config = dict(
    head_dim=64,
    qk_norm=False,
    schedule='wsd',
)
MLP neurons of a small language model. Each row is named by its layer, matrix (up: input weights) and neuron, and shows model dimensions 64-159. Each number is 128 + 32 x the weight over its row's rms, rounded and kept within 0 to 255. Numbers have three digits each.
After each neuron's rows, "fires on" lists the tokens most often at its 100 highest values on Wikipedia text that the model never trained on; "fires in" lists the words (lower case) most often at its 100 highest values on Wikipedia text that the model never trained on.

L5.up998:153116113135078153099116146122169179103087129141113119114127157110136111113137137108139137185155127159132157087136110135123047207128124120120134120079104121115145186150073131119136146177154101112136145130143129093145118118170116176097130131130185116094128111158139110116087081162098096109
fires on: " which", " whom", " time", " more", " both"
fires in: "which", "whom", "time", "more", "both", "that"

L6.up507:130083084153195107097076134093132129142084114097122156147116079086091082124158175174167179100133159076129094100152109070161116126094146156120139145122127142135166107106135152142096164111115078128122124140159146092127154141074161128149112148144148120164089177108149115058118143142159109081
fires on: " to", " I", " can", " that", "s"
fires in: "to", "i", "can", "that"

L5.up356:101147142101133128159123145208103119089141161206166121158147076118115144071159125146175176133131128083139098130128132155091207146156121115130110130145162160118139143119131130181112147179070132112103130125070116123118130131132110130166097107078176127130089174103177161143158107133160153147
fires on: " in", " of", " during", " under", " by", " following"
fires in: "in", "by", "of", "during", "under", "following"

L5.up116:118138138122138089101131094115118103128085120134145166123054126170082092084122088071118095092147200100078105170126150098138160137129108126140134123070099141109093154177128095120120103131155078172064103166163112123083046162112102100156147073114121135138135097114153120134167133152135112138
fires on: " was", "over", " name"
fires in: "was", "lover", "name"

L5.up810:121106137163188109133117129141127119111095123127139091127097149142118130133138118176128082150092066135141164097110118164103153147130133068140103121134119106099120185098117193142097054149100059107147113177131109090137080154141121109137068162112045100086120174127165167152111084125094160135
fires on: " that", " It", " which", " There", " there"
fires in: "that", "it", "which", "there", "what"

L7.up968:112148135109140159087117113171112139138111110153099130118154110093181133132131166141157111195159148135079045125164081137068088090146185037158136154154141192105120088124084120144139120144094106099113167107146128160103036168116050148191132162109131133139174111161160090140129120137128142110
fires on: " in", " of", " Sh", " debut"
fires in: "in", "of", "debut"

L7.up584:123144127118113110094059161134053158138109133106166197098097170121127150113132171105150129101107145053132135104114125107180118145092138124127116076099171114087123107163123104175141099122172106145053115111107135107076106127113170095095129164171094190158146168121132125148118193144178150100
fires on: " was", " a", "th", " one", "00"
fires in: "was", "a", "one", "00"

L6.up185:149200127124083113204137084168093174102173102143161105097123122135071124145177117113146122141090105092137136124165202078090083156142135121086135118161095184158140167178093117117159157128176120145166112079152107163163128147135194094087115111052120171127137109110143121123112204140060158097
fires on: " to", " must", " never"
fires in: "to", "must", "never"

L5.up623:083147122085070130115130152099103148156131144091200070139097138173183138120129162155152132126123168116108097094102110154130068137156120108140122147131120138133121108095119176139077161167156127068134150163100125093129140179136131065170160149101170075133171110121159130124161142094131130111
fires on: " who", " that", " what", " to", " its", " the"
fires in: "who", "that", "what", "to", "its", "the"

L5.up768:078080189134121146126101078159183136142115090141114127049146146076136161095143170215163117079097111057131113165109068148051118152183170161102131123106082111092078132105070139121085120143101117115145147168170129162142124073190108129128083161088101125092060110059148119145139127134099049118
fires on: " of", "st"
fires in: "of"

L7.up643:128138143107124165138107108128118098119113169163145184166091111101130055117059142092071152160122116118144136108151215111161124130150162123057161132056174102125156143133150113113142120132121100138167097135104119162133135147100147093079106115094148090139079098078120107127141151159111114104
fires on: " was", " be", " being", " were"
fires in: "was", "be", "being", "were"

L4.up106:166132115120141123164158152125102103125136126100087161147164158115140121170160143164134106153123077069128097078163121132107128119058102062090085139129110118102122130117097122121147078066132191201144094141154109142118164111168121115150138097175110211135067070161145074141125114113117144120
fires on: " of", "rm", " and"
fires in: "of", "mathrm", "and"

L6.up353:100152100148086103164099184106082144084078105110136095151120170164164113078106100123119116146173095144159156113142147150170135093178126139078072111168151114162109109158099078106157154173128087090119141139143125126111173141176101118119147136077097116107157066136093134146076155098204112139
fires on: " 1", " first", " every", " any", " each"
fires in: "1", "first", "every", "1st", "each"

L5.up459:128131067115101090113110077111114125109148180135084129113160087084155134107206192159206116159091071116149146125107208094105087096146149170106080126120122111133098111146119092178123106119124124081145131130129084117148119137127129118101114073091118168116127199110099150109176133113112126158
fires on: " in", "in", " for"
fires in: "in", "for"

L4.up695:121124135128077103168115137139115129151149142137103154154171130084169155159078145128125140040086143161115138074103104134094109119097101119112125138171206129045178099119133140127117115088135151129131114055141130139143181134131164106137148093116191131130119092121197073120084158161130078136
fires on: " the", " his", " st", "ing", "und"
fires in: "the", "his", "tundra"

L6.up841:157131136091122161068101154080121175037088131128097172148095130143168101120130114144102104164129133087142104104119103112156124125127122076160087188177176154124129147140190107128127133113084130084143141181141121107072070115079050105155069143154112126146133084154104076088145167055107133110
fires on: " while", " and", " in", " as", " or", " than"
fires in: "while", "and", "in", "as", "or"

L4.up1197:108102156136141047116107123109073151174178110133065128125165124123142144171161173087169117133140056117092142119116123113098098157117121125097077121150125163086102169083128140172132142170115114135069129153139126170138129134195125124166157141113162155108166079131150078172192183127167158091
fires on: " in", " In", " o"
fires in: "in", "oglu"

L5.up1268:116177159118165141141131124122076129125152111080113108101091084144133108124090158138146162071190133106106096066086176030041140164121156081111103115101111153130140151071146090139063113123107092081179119110115152107189156149159136137131110090143081115140147164072165124113147161122150140125
fires on: " was", "z", " been", " be", " had", " to"
fires in: "was", "been", "had", "to", "be"

L6.up55:141107111113136171105154122111158142147131134171120134105133169152158163164110092122130164100175134125181169136075109088127157136122178149116087142126193153133154189105125071127112076171098114101125174051091117158128053125051088113183125105120227173167114078143151152160115115131084125088
fires on: " the", "th", " first"
fires in: "the", "first"

L7.up385:140139133139096096168108164131091081180057149079124133134072104169125088095174090163223123143139096145093147084225156105087133108183112145129096114092127144183143159101150090147059072058097144112175106206129148146119160147155149138059104118127120104102121115136139152150096138108148104131
fires on: " it", " they", " and", " a", " It"
fires in: "it", "they", "and", "a"

L5.up574:146151144156083105182109091161197113112199125121157129112180124137127088159170176161132159106129077123072103167076127104159165161156069131108184170119122098157111117182128091107139162078098146094144147134132114090180139134145042144157091124089089092111188147087148122133105094130062142118
fires on: " United", " North", " Spanish", " South", " U", "an"
fires in: "united", "north", "spanish", "south", "u"

L7.up296:080086101170095167113113163172155071203121119153176151123153149124122081120150143217132104100104119127094151155119060097155132140124065176150085133116117136149080115172131095149119146105173117136123163186123118136095194105106129136122138089135128099137176078102192157089132190112178111143
fires on: " an", "'s", " its", " most", " the"
fires in: "an", "s", "its", "most", "the"

L6.up1228:162083143074134122124118200169112136134111114114035115135143137141144204156081142156098141108170147156177106138085090148102113110119076126159120153156106144117144200085063128109102086143086170101078152130122119193143126100151147174130104121095120147130118120179140144192122129095164099089
fires on: " a", " an"
fires in: "a", "an"

L5.up674:147128114153099102083178132111086220179098122091146142123147122108112131094179127144118122157155061099175135109127095093122146097130169119109081098141156166180060143112070124153137135094152147122183125160139125149057056154112152129122135119193180132090120135169100156128210113141116099140
fires on: " in", " by", " example", " Y", " his", " In"
fires in: "in", "by", "example", "his"

L6.up100:156155125074104108135118057122159153142117208124172091146190145126082147150132139156163149138131125141147138110118168070165145129114176075106118149076108129109163084119072143160138117120114057099208088123138113139132157150114137091155094116081110089141112154181175114170147121085133109148
fires on: " to", " he", " also", " later"
fires in: "to", "he", "also", "later"

L5.up1118:112142110090095094129082121072164093171109112164115149105160196126228142118099134129214004114144080085138107144118106127116158144149136141110193135117105126125194085138108161143163115148140125132110110077189114143111089096188175075117116167125135114070131095161100091195165151110169172176
fires on: " of", " all"
fires in: "of", "all"

L7.up567:130142078047124090080122220154138139140123118178087157143108136124155130042124055069158151122148081135132100172158112115078107162144094159105089149159164107135129163065165154159108061159150118097139156178201122148158135071125181120119087154100113149146149157151131103155083088134164182155
fires on: " a", " A"
fires in: "a"

L6.up884:202161110113182141135102140113101087065155095118117092113124127143099127124101094129154135120122095082087158131097143146152107143088133116109188159117093161092137130138124104095176147140133099124180148141106119114115152144139109135113097198005152177155136158122143150153090175157095151059
fires on: " York", " Japan", " California", " Angeles"
fires in: "york", "japan", "california", "angeles"

L7.up811:162116201088156117179137163175133073072098176150120137098187143102162099210118161181096111095141132092102162135157201162100117146103143153130153132136121125146087092179152200179113115129132127218103111115137106161158143098157129123144066132172135136105142096096118166150145121115129104071
fires on: " was", " War", "Career", " during"
fires in: "was", "war", "during", "career"

L4.up572:132163110137100113134105163159081146128186146158138143199106110139091113157138147187193097145135149121176161092166157116114111053103130086178107095093147117129161059157081129146217145122111123148179127113112160096162120157145168183123117133152138106090124188151141112121110196149142062148
fires on: " first", "000", " Golden", " on"
fires in: "first", "000", "golden", "on"

L7.up896:122149102129162169127144143117133124137116160119130169080168119087158168118117123096129124079144154170121109096106151134070075134144140167135134169122151140194143121107166136145131147146146106128099127101149153124078108151119073183163066091158190127081207176124172112121165090116189139079
fires on: " in", "In", " st", " In"
fires in: "in"

L7.up813:153151113139172097128120171165108090129146139125112116137195154130117150136145124149115143076117125164131076067140142132104134123120107129094123172100193176124136080142157146159133121106136096114139129123165086090133138158115154147140111166125122165088150149134164116121132175124125170089
fires on: " in", " his", " up", "'s", " over", " to"
fires in: "in", "his", "up", "s", "over", "to"

L4.up213:109086142158149170172103192108147085147165169111192132143103120137118146141100119125111164125136147146147093106090113107105135161118109105092110112070124230128095145139144064121145131158112099103160110162158086118103199161135130161102102123148088156131158179095162148161109099063100152114
fires on: " which", " who", " it", " that", " they"
fires in: "which", "who", "it", "that", "they"

L5.up606:176118167114162149082071084137104179137086108103112158155116144092111114114066127170126139151152167136192142136132175103093126094066157115076140153141183120114090115100135142153102144103126092062130187173106151126147116137102075126116128115115115099134133100160198167123110149150162127128
fires on: " in", " later", " into", " also", " today", " to"
fires in: "in", "later", "into", "also", "today", "to"

L4.up1208:164138117118159083075132163141154176102156092134122130162126127088134144139186179118158131124143140097065123114158133166142121178129124106079076165118150083100166148125105173167134175121129130175117153066131078125125107098159095170109093133174129078120123097190122176158094117085124111192
fires on: " other", " and", "ent", " d", " later"
fires in: "other", "and", "later"

L4.up243:172114127160087130097143097106125169152146077104165052146050119077151137112056120173137081089105128149102122057170080110113129149128100165055088187149144104132122098090144173085046171138129155143168120118112109109069116114102066116128123150139156131185072135177140101152146099087103120182
fires on: " the", " which", " this", " put"
fires in: "the", "which", "this", "put"

L5.up64:157093102140119174108149125080126142122115130151102098069129145176106084138130123108164126092098134098079132134139132169095145079104083116112134134125126108194156129109137163151141197100135096174140071184149145125130129152091102149115149109148176151154137181103114161101144144139090144112
fires on: " to", " would"
fires in: "to", "would"

L7.up1084:017138096147108140130146123169130140188216099111125103151079133107194142143155157183085098173166109115188129162126118102110182188157148139080176110119105078136119126175102108121168123115095172129145103121186111071096126114109176111128114086089152044144118167156115091158135189128137149103
fires on: " the", " The", "The"
fires in: "the"

L7.up1054:109144099161123108131101070124177111152156158107124139119131115118078099090149095125133078067145132099101176126151113109116168156198159144126115182153117060124113105141171183143136124176086062132091117145080083154172150074130091128156146132137105095105105213126151154162113122132155115100
fires on: " and", " 2", " the"
fires in: "and", "2", "the"

L5.up24:121105106138166146125137149116132093143137176173140112114073077152195176135116155119126128148116108101137173106151092113137120169094094128178024140144145149104161166095140130184213085122061086129090144161144096173141128129186183137097098132112131136119102123188153117145120166125123159102
fires on: " in", " as", " it", " by", " It", " the"
fires in: "in", "it", "as", "by", "the"

L6.up928:158178128173103156137100140098089158129079138105122090077159104103080128176133146125133087123097144109078160115175101126172114164132135120114099178065129088146119173128142100121056134127141114170134140114123093140096089113155158085084150112158106169099100184126210111178108102123159172113
fires on: " but", " and", " to", " also", " But"
fires in: "but", "and", "to", "also"

L5.up446:147109094096130153104148120140177122167118132143085143137130184180127147141084129216085108060094161103125093181185136163138112111128109140073095134094187136117100129144143100126095114110187162134115144080186136142133142082162162117160127088183132101122069168169154080119177154108148106100
fires on: " is", " was"
fires in: "is", "was"

L7.up1112:102132046145136125111124117148106182080092154130138195137094169165124094125141183086142128141147137155089091112089187208126170099115135111113131166088141139088139057168094145152128115141138146169082135104132132179154157131115179127110159137122116091114076107146119168152116152129128066123
fires on: " his", " the", " received", " her"
fires in: "his", "the", "received", "her"

L7.up392:081084149101156095115160100168095159151147142145111124159097102112055060144150166070071118168109116151118130140137164116175188127113180159079133130127147152186094124154132144132119089080120157111141114109115069088112116102071170089083113143086121156084124124147111123120129161118121127071
fires on: " the", " The", "The"
fires in: "the"

L5.up496:115142103205115116070087173089106129132119154120156130140139116101132127135107204139104132157082022132156103108098086114182100108127114183114023158125100090116104153160184224097099079138084136136141063132144080067122106120071128131129106195125115153119108110173130152147133174127106110100
fires on: " but", " and", " or"
fires in: "but", "and", "or"

L5.up584:114120073092181145124094157174107106095166152118084092215150183038108193143130187169135185108101122113122115116110119081141093110146127174177183159098121131109087173100145150157149157118080125136122129118100160128125105151102118173142161163123123138067096075114107086110120157088134185146
fires on: " in", " the", " of", " on"
fires in: "in", "the", "of", "on"

L4.up175:159114142163117091147126131146079134126120112133160120107164174075142128123125131158100150157150139105133125173116083149099099191089154127145114152123129071140155093140121075162110114176138169068123138147127105143091118154198131132098083116097123114173135108111191139154108104107083088168
fires on: " of", "year", " children", " time", " previously"
fires in: "of", "year", "children", "time", "previously"

L6.up771:070198160202082132116118110191104149159130115100154146113117138184158132144090187166163097059142137016120130151153133125138165159173112130067134105125127104134101195129101122154086116191122121134166135151123128095105137150097107117048140110082202187154075108136190122180136142121143104101
fires on: " first", " only", " the", " top", " that", " next"
fires in: "first", "only", "the", "top", "that", "next"

L6.up44:089057164211143127044146174141073100089133129154138127166129094120183128140138114171133139120100102163159044126149092051065053114131127115157131135154114131112143163133108154121104099161149132093193114149137075171093111117102119129160150091102102140172109177183120208108182109123179101120
fires on: " in", "in", " of", " In", "In"
fires in: "in", "of", "to", "into", "de"

L4.up13:082130099109119157160101139161140143153078129120140171150188123155118208178075116168197157133163087147108168186139108103159154133158121142135086083164151141081134161173114162097106068159112106116131109149140104126159128171112134115105144090116146143108151106088179100169236110127125147090
fires on: " a", " all"
fires in: "a", "all"

L4.up565:162097181127128146162156124150154103156146080108095123123163094133187150148144162204099116099101114116146157088138115134119160081139123106144132123138149127152085114105124123111150103126100093143168151153114042088140185136088141112121132134121096124119088139080152186112137149127164170083
fires on: " the", " The", " no", "The"
fires in: "the", "no"

L5.up193:202147143165124096111149117108145095140141109105143176120129173129101167165130183129141104146094181151150130117036091155132149184129100138160176107116136110102134107079190135066113103118133093143148123131077183193131137139191072171128142120100095103109170125155121158108097167098110119089
fires on: " to", " of", " portrayed", "ified", " known", "iac"
fires in: "to", "of", "portrayed", "simplified", "known", "zodiac"

L6.up1163:122106114118116139109050191140135130149133162157150143173152114189119137107114205112129135182106105123120095161138133156168110129101094179151121107113129105091139105110041118200163092131109145140095141104173159078128109181175122165146043084134140120058107129179106133184160133137142185132
fires on: " a", " A", " In", " in"
fires in: "a", "in"

L7.up118:079105133151111123184099114154122179145087190131147136128108118142128109096133193186106087184121111139119081147143162162086173116169088142135172130078125116156067171124088114139146105065068158115142062137064138151092189167144130112097098152131119114082077172062119091137140120122122185116
fires on: " in", " In", " A", " part", " first"
fires in: "in", "at", "first", "part"

L7.up1069:178096097122150154077073132129134134158114103244145052076102176110126191109148169090134161089144096143113114094134116128079110106094132110137124109163123124134106147167076144063108172107047087145140147106143104084152095117142112095137133146152133107157124165164083136129153127156072141130
fires on: " an"
fires in: "an"

L4.up120:105191135184126122052062117123139143163107114180096113105197108100138146117110107153095193193121149122141134095178136098143115096121123129140130148175228126140119161132115147163114141193103153147129101092123089149109124181167142158138120125110112141092132179113142136133148181131090181113
fires on: " its", " their", " the", "s", " any"
fires in: "its", "their", "the", "s", "any"

L7.up1011:146110076101107093092099107126107120075113115103140124093125103144162119114189156125120132187125180074100056125131119090118162167107110103163112109157140180172158160098168135117140094098101139137159131181127132135133117124092119161151061088160097111114123167131113145086118084113103074119
fires on: " for", " of", " to", " on", " from", " in"
fires in: "for", "of", "to", "on", "from", "in"

L6.up1076:121126103086112107145077186126116148094088137164122146175019189193133111088144167151161110098145162122127119071131146149107102127145054118156148066082134148117119159156132157102113165129169181094159136119132134029079116151102133095061110143092123122141152133136148153122152117124146181155
fires on: " as", " As", "As", "hes"
fires in: "as", "anesthesia", "asian", "find"

L5.up1097:109085121140137139148100103103158136131148101168121128109121067121134164105152194148153103088137093159130113102167076137113111100058144142099125140061155129177103138098170124112171064160092145149111186167126158089087125165106138116162104161133109106103153109132130086132136178095114117170
fires on: " and", " only", "k", " even"
fires in: "and", "only", "bangkok", "even"

L5.up234:120142153140146122105100097119097174109103133139161165071153161131131158122148113208152129130131080130116043087197097179097144143099123150150101172178107142185109117177135155134133151116137120081150137161156121115117122169097127149136175104156120088113196159182109097182136103165152163120
fires on: " also", " or", " w", " later"
fires in: "also", "or", "later"

L7.up1031:116083141126141083101046128129137152126113131198139079141116178087155140153142133131088137093153107145094131073128128132189133177112132111103077116150166146110132168149112127049120152160120136178098069177107138128124132174113199145128117147068107122205146162145135191055180117142103120129
fires on: " an"
fires in: "an"

L5.up111:153149192212140113111112162128094124117126033146132085122100197152142161108141145115115072136104154159149143134142120133163194106099107116112131107174084102050143142130127114118148116194126113166107118150135113139127100083193135132137155112115151105099167124115177112186112138144209082089
fires on: " a", " an", " years", " American"
fires in: "a", "an", "years", "american"

L5.up1076:131123104125113177119104124150142102183101143165135086145145099152116115116092120169072162131142193112136087126146091176175142112147044121133167118117077158113197138176089067162137109084138106143030152136120146129134124083127114154144083062133115216125098178097151128186105188124190118119
fires on: " be", " was", " g", " were"
fires in: "be", "was", "were"

L7.up658:186130097082154067173199150181072125092134135179100117142163155133139167132182166155083126100108124111095130152148116121163108121123139116073094201134109154154126140143157055161212176111135098138181162151111107156161127155200102115172139127155138111130086150173100166096106124115132190159
fires on: "In", " In", " in"
fires in: "in"

L6.up1246:202136147074109067097106190106070140164150138123123135126120121148131108101144033155104147098133123188168116146126112119108138098156117145124120136153130151109133089094102183154152092123096149112145148157175187150166159107172141085098105144102098162121096145096096156151127146136156108134
fires on: " a"
fires in: "a"

L6.up654:088158149098155148157109155151136107150129143183103167149120167134124157136080167116090109107077122130103146108068166170128097134156150134092105126111152192165110075148135109098087059108092160107141069174130175131096113087154151128180107122090088079088091152087112110172139133144126117149
fires on: " an", "ear", " Dod", " Sel"
fires in: "an", "appearances", "anomia", "major"

L6.up1277:124131083123129170117088133105118173095128097149104120111138102091084107131113188113114142095132160193158092132134148154066130125158168154113179116066159101178169120147131191148136116098112116137131193145136081077189098112227086151126157096123116127066149135055111106132161105132158083155
fires on: " of", " several", " two", " three", " four", " are"
fires in: "of", "several", "two", "three", "four", "are"